Weights of a small transformer language model.
Size: 9 layers, width 256, 4 heads of 64 (1 for keys and values), vocabulary 2048, 6.07M parameters.
Training: a variant of Muon for these matrices, 130M tokens, 3956 steps.
MLP neurons of a small language model. Each row is named by its layer, matrix (down: output weights) and neuron, and shows model dimensions 0-191. Each number is 128 + 32 x the weight over its row's rms, rounded and kept within 0 to 255. Numbers have three digits each. A neuron's up and down rows have the sign that makes its largest values positive.
Before each neuron's rows, "fires before" lists the tokens most often just after its 100 highest values on Wikipedia text that the model never trained on.

fires before: " a", "\n", " an", " the", "m"
L2.down285:122134114076113115167102118166079145203123163098075075094064109144103151115121172227104135076149094137098096162149134210110129130155114134104112157146092080094081134151107093139128119118112110123167098124129117102142135095157145146120112066130120128184124195182133154156201097163127084176146162137201121138128120109135107108089137116141091123156105148121149177150198131109147081133166103185152135139126178149161136147157097138100113062102112162091050130146082140146083098123163131163188097145141172116077140143105153144095168116162061129171092181145213150121092128096167134106

fires before: "\n", "The", "A", "-", "R", "On"
L4.down80:114113110048103144125111151090092165153091128094115168105123083112066068114126122170132120189118164156142164069196153203147146109066119205104162121061086133102151077135102150111106104131126099171207180154107148112133105144142122183117150181130156121125104153140103138084124116188103129062106107161129147155106111094118119118165135179106141172172107126158115113129122092136170101099176054181155136108104181133171152124104069120144134126144086139146070180189128124151101137140137135145163158093127180139127128129139166163160144055114099123086111124101144138105097141153169133157

fires before: "\n", " ", " 5", " January"
L2.down465:103106121097100076114106131119195126146087118121102100123076185169104123185094113165122145165149157161136121149096151112159075115120106183119135133066148125096121131151118117119149119139047085121113085174149095145125095075122110142135096141114115113112113136129117181174100120144136116135153107080119168146071126151157084127162108178185089121141164104116161137084117056141082141075147077106117082137120173080120125097097077114188109077178172215128153092101099153204099202152146164150122106129132113163131161137139138052167156095085084092145173100128153088157144090161120111171

fires before: "0", "6", "7", "2", "8", "5"
L2.down498:095078074186133115075123163190135147167130155086133144142143137079170155172131126089149110173159130126131113180155113160179143100164130050099146110137125143162131113146149113169126125127117090209143100124121125135096132171120122115050111109109148178143175069118098112145171172143161162123104120120140119080114200152147123102152137094139120151102171116171136124168136139101148097166132052103076112072102206109131151089095119077090109109145089145147157145160102126134064103161086151137116102145144136153117129093161165068163149144045164168134104055094059174092092155124120215116

fires before: "\n", " He", " In", " She", " The"
L2.down293:151141129136138118184045194173109159148063108136138123071125118078094193159139149121125122082168160116137116158092152124141093150144095179087115144147109136092138144102216168157171139150113146127164139123110159089169114119151157120113107115104139130085154184148100144161105156156152108135133126175213124119137179133130089146105185126175108088136174113099108131114116117154148036101174122157169065087136160159136109127095129099139166090126135155176015076172205147166112153180166128106224132203052133088142150069136098159113115103141101129162138136106077102148109108143107105124

fires before: "ended", "end", "r", "em", "ro", "ent"
L2.down110:169098054162149117141103108127172079125126115106134056128134164174108125072106117086094136102164171145137160126124164142136106156132090104144116113099168107154196124130106172144125197122120136102044126135092124099124162101179168098059130150126196165135154091135136140142149121141146106078151180141151181128174071124140175093135097131138162122131146098120119164135087119097180136177191104144100074174134135171136149116087086046094107137107090115064181158145083150085162110123114145151073151181153090103164175098183086160145192099101120081140159183169127129108113033122104170098

fires before: "\n", "T"
L4.down202:118159150137122174161159205113070120148114102125106110104152117154161145143128178065152121153110153126100126166125186167103134094075113185170132099140178169107162113165134171172177138135132158150153158147206144110179095113173054156077125067166193118086097125090141056109085075155175109134141147120137086153205099120166153136124114082113079148146145101068166103141148093140123107130186054109138108122136183149143109119167173162119155110169108131142086152139118147189141141140111122129153153128130140162085164109102121124132139124141134131141141170066160112130089176094129109172

fires before: "ed", "ment", " in", "or", "ation"
L2.down208:082123106173136097190149124177150129138133147147085193126124136150105109064085190098167123174117126150090117096078119172142162102157089124140125090113087098120114103112125114170150120139197111159169117122144127080157135143072116188145128190116162118118104128117069115122115140163145096131165141146087108091191161108114129128155108151162134067173143098108157090115056130157079126128198133123083162131170137152078146149069101156182107111080161105166145119158148155137129138072142119164173087117143154058119133102122080115131096126122111189161121142138139078066110197147144089088

fires before: "7", "2", "5", "8", "0", "6"
L2.down84:150136088149124149033192144096109139132170161135163091115145149150120192163136121174132125128128147071154123147133140123122147104149091075107120088127127135119177173129142047169123060135111060111123177119101144207154159139114123117076117086145168166139133123109137100176181156127111086103119097119098116146124163136148108110115119042099138129174105206189109186195139083087133089095109124147164155154139108110152099124116133101152113147129133143163162172094128160139087201166123181194153093126141166132115138121103127096204129170128164119109059092125135099163126141124141137130

fires before: "7", "2", "0", "9", "6", "3"
L2.down353:120136114147087157123111160133170085169114120090161077136155181129111078118154183173167106064094129116080125137147151051141150121169095159173153132121092143131142191201164064158184103125115129165152169144147090162139118141132173116126105109061134092140188093116153095178140152166101096110130149108121078096138171102123063146188104076150151103154177144123126158102176085112114088132110114113130096106145155124104148129150138125134103114100093122134225166105115157127146139105097158172135087137103123124104192073094117094147083105176128129111138153067068106136119181165112088122

fires before: "\n", " ", " 6", "F"
L2.down149:066120078075095150107112153135115154159115101140157122117097180140103096155137115102159117116120162136123112134123126150150119099090134143151177174146138139146113176143091166141171202094141132104081076168161154092181087052098095069125091093128084147125110116134137145147140096086112115125063219118092120169154167221126129107098125161131094200192106121099150163090149153138134081138142091078134097156138165157144148090179162109133069142125168139104148114090108136137070156135126106110133102116189063089143123118160117099125115148153141154116126090083155075129133157102165116212

fires before: "es", "ed", "ing", "y", "r", "em"
L2.down218:152149112107098154056069101125111122134172146123107148128159157097130181132209148138105142111168121133124082120144142139163136130216113105049089130125063130122161136086101103139138102199122134123132125121142187089151125107137076133086112136120155137115094143116128117158052110168102120152151111109091217110192171128180124150115149120138159160161131147074108147115128103089121075154121156110156121090136081103117180200110139103092081123041080103126091164108123175102075100149137073114068122163092086123116116163097125127151161141156143126118136135108054108121130128146126172119

fires before: "\n", " ", " -", " 7"
L4.down323:085130095091117124129182128157153149124093131133136113157142220100194185138145137196124141112178103194084124148086114159171102131160093161093130124136119136144140134144138118172093108116061143117157161088055106095223080144163175178123154143154093084135145104105131137115084154171161099177188144074147126120142175095112132184147118224095151165112136095166112131107083126118145116123135065159121112119146157067156084167160128139156088114187116134139092115105121102147121144099159169087131056121146105146121163130115115115164095115105127128175153115126112153097146125113145109084

fires before: "er", "al", "es", "ing", "ement", "ten"
L4.down204:088136143135164122093140092161113107113102130111142128093118156196078126148123071089182107155136088074107124127135120166112079140189156113130112130096166151155141133103155135110161079110114125103121122031135120106117113139107116129071158096058158076112114144131117150128108161042092114120207108156136187131152129160150101109172114034154143171117122162091175119083082078110099031049097121137066125123105164111099138134109170134113129109098128102182180113184142118073134165094165128144117089132119152099105201118121107141177197156110187186107129103095164126159140112117140151135

fires before: "er", "en", "ement", "ing", " ag", "ont"
L2.down111:185157055082150129125113130153135171080132133152094101131095139127155110092066140127147088143167139110129110111092165109146154131091121117076129118055137088092195081112143139108074120121113128115108129127045091102176188158111222135077103158146143115212073094047170166100145153073141053110126099138116101075195178095098163090125144137169077182132141122123173157122129084134110163137074104104111082158166062125048099091148130171142159175082119143144162150141090172124115102156205161127097136136168183134135143162154101177125174107197112140113125180121115141160152162112172134125

fires before: "\n", "-"
L2.down470:149107136183071158152145076083136102163083029138159150174136140144139132140112140096159111129147176156174148179120138214149090098140155152100128085167100149119113160087092136136152126079132176130127202095125180126160137145125029117106159116089111115164153128117105110112123150131118131130111139161173158174168116104129153111154151125145102137084137139107120106086135174132139123145159133166118134150166093144176113120120120079137183119105056093123080145132109054030077122100183134061109152103114119112095166162094156095110146158111124153067039139123156194113072106082111138174

fires before: "el", "as", " of", "en", "a", "ing"
L2.down437:143079134163164111103116124149094125144095107103158104111118184164161156113122108139141065147089107098187098119065110135126204099106093134119084202085113109105148138092114073139090122130146121096109119103180101115084125133099140141120141091113137150129164094025069131147104150131047152166128123152103137129116121157116104133110091144127096161156186157156131102112127081152147149126125143174152090149147091201100114110079151133134122102129116100180058168119143111128134130174112170135154075138118108113172101166118171149123155211199184087152136110195152143108119164147151082131

fires before: "\n", " The", " She", " This", " In", " They"
L2.down366:116156155157146136120160162153100121166135190111124137066131149087136182150127168154115080111122125167128089128099190140162106118196116166088129154079124141184168198133146184135122122118108152127150098133105083128169136100118112104106155123132117102123166162104114103145140135096104181109084084193105080131098086102166192181092109155119134118126183088137099127113124168142171076111149020139129123149145184120125101120118155136077119162081126108067069114062143134164109098169169125151177135080165144120113100123130154107115096122132114076166076120169068174131119100136135103173

fires before: "ment", "ing", "as", "ed", "a", "s"
L4.down51:127086133171162099169182157178142183182156137156155166086067110121137062155159198132112110120108134168089122071134050155122100133157164102118103159159085149118124156113164165087161140180122091097162150208122139060094157233126128161101148084071128138164037143091147122153135065143145110161159148186043131149100152158084081128144125128104140067170105127111105158150113114136113114098162103120135113095109141141145125128100168100086132105125121136103110157142113197138144131172159155138184142084157107110118089125123122131120075166094063118131148123136160099093150133112122154082

fires before: "\n"
L2.down410:077135153159156132157150161091101126135040097108095174144117150111125143156126102092103074149188156086110145079165117191112112121143078099140113117109095170135176171128139134152122184156132160164165177194088170128106106176181094109144154083109118078125168145140133122106086081124134127106124158101179046149084114119121098110159129144160104156166202184102123089126141108124147191160126066154141125144188122170166179087068091082166152121192082088129097190137136118140103093144164113105122160154115138123114117132148140162110144136121148126174153118081133162129077176120212171079

fires before: "\n"
L4.down459:132119102214090098097148097120098115147089073097174164139082150141102077119144112126068141132145160110091126131143114121114149079129148124104137150142091203174142137136165151154167067131110193098163139196153238171121092128173124138133120118088177106140142137071151114159180114115103100149164149143171125155174119127068091088182193158151115190132124119099155143161156137123159167093075152102151135125078089142099119138122179115112112092079138111106060155153116140191116124139124085100116118145191165128115101111095179134096165122169151198035144137088135134140112109076130151081

fires before: " |", ";", ".", "–"
L2.down33:139147124091171126155115142098152099178149140084100078197134129176151110083139134162083219122120144080149162177116134178206124149112107155106154059178079190116149127156099141118086125108113092091098183098085091129120089140096160105123092152160124110134197105102127154117064099137167130169110116106110186113080149192125094150110116121070148194089128080092137182139137127140127088155163121157077156142142128158148085131088119145088107177115132105194114125158134190159132090116112142126126130131127143180162124166076214122200142110185109142144077114075112136197080134056129119135

fires before: "\n", " The", "ut", "ists", " He", " In"
L2.down2:110110147093141171172142079149165074101125120115148161120133109100129122084119129131074111143111175116093150101158087086159121128151097173200133149131192133172138174155150166101090088100134146113156176156056111153130126139161138158129179070159147120150094120133084076139075087176102131103094152171146121093104136147118158109112155127088128126088108193046071065126081096138193106074120123148186105140114202139120105210124108090090185088107156150132075156113154166129094154175157134134176179120132148147088159097110121150130098113155122051120066191189187146100111124098060107163

fires before: "\n", "s", "ie", " in", "."
L4.down365:169158149112089129113140156172056124127152132114115083083110127103102108149112120095109140089079085104129118132124106154150124107112115104034152127132053129086107103177159115064160176148093137178140147095160133121167149112154116118092124098137107056066182158149168115068111133188132105140120049130112105179113124123162118108123161162126100096117090162087177149104126115073165138151107123173161141176112097141189123083085104125138209021201105121132145149152091127128084118164147143130210100108106116105091129112178126139154114116129127187078119160066106129118116091135158137124

fires before: " |", ";", ")", "."
L4.down245:149137196079131091190194161123108157138135114127097114173138103110138092153129083092152114074139171095129153125156147092115106116159083099112180153107129073122124152087176179087126135095135126109086182151108123154099113142135128075146154115128103074146176143186120124151130099122136092172149131139163111113085141090121107134147117120073073119159161067071208133114179154123163172143143170070121181115172121131177124107118136129109114127077116205058000148115163128121050152158114145118121115124147129099156131112061097110112122116114110183165117181139171147120061168077105106124

fires before: "\n", " Party", "A", "born"
L2.down42:135105096130156162135138204143079196101076139158144104175118115126119151115119117115123214092194154104149095126127096130130073084142142169099128100121066117180144095097145145134129090131130172121066161156165120080123165103137158090087158192155156097147143122125053202067160150128107096153119098161128129166138172067150048131173117178100132124141119137107142118128132111123086137054137114127159090168096189145166128162175139117127132132108104146166099107170145134117181154144082155113169164110202157120159106119128118121128191091168095147102132129141133115125140153110175142081

fires before: "\n", " The", " In", " It"
L4.down303:101132087157137171130104089176098132119122172112071170132128134025104122167138166127104118132121172142098130057121126166138119122126127195096133144131082129159196147137163139083168105068125143114164159132073108137126147151201175141077124145118092073138161147147129131128144098193099133152176167219153110135112149072121114147056131130135102102142187200072095119164099098098110105159132057170131137158134094165126142102169172124140145166140160107084000108143188145118117110190163105109130175128147107140084112104067180110114178097110128110099171113086136108136103201144143149139

fires before: "\n", " a", " an", " the", "=="
L2.down60:089130106122149174111140172110142125111173123133052145098095099120130153141117155123088116167094123087129124179137105148129127115111173149091094104153117128105160092109077107091172130154084154135166130128149097120154108076133099141105121038089180114153136164193090138104102143114130065132158211110117114128141120135068094110154166128110140178102068160124104147142111125136178138082125118144137110147103103067153135089141116115149117110112097189140139170124126186112131150176196073196110091156102142109034128121156183123122094183141094093142120172122162107128101139137142187145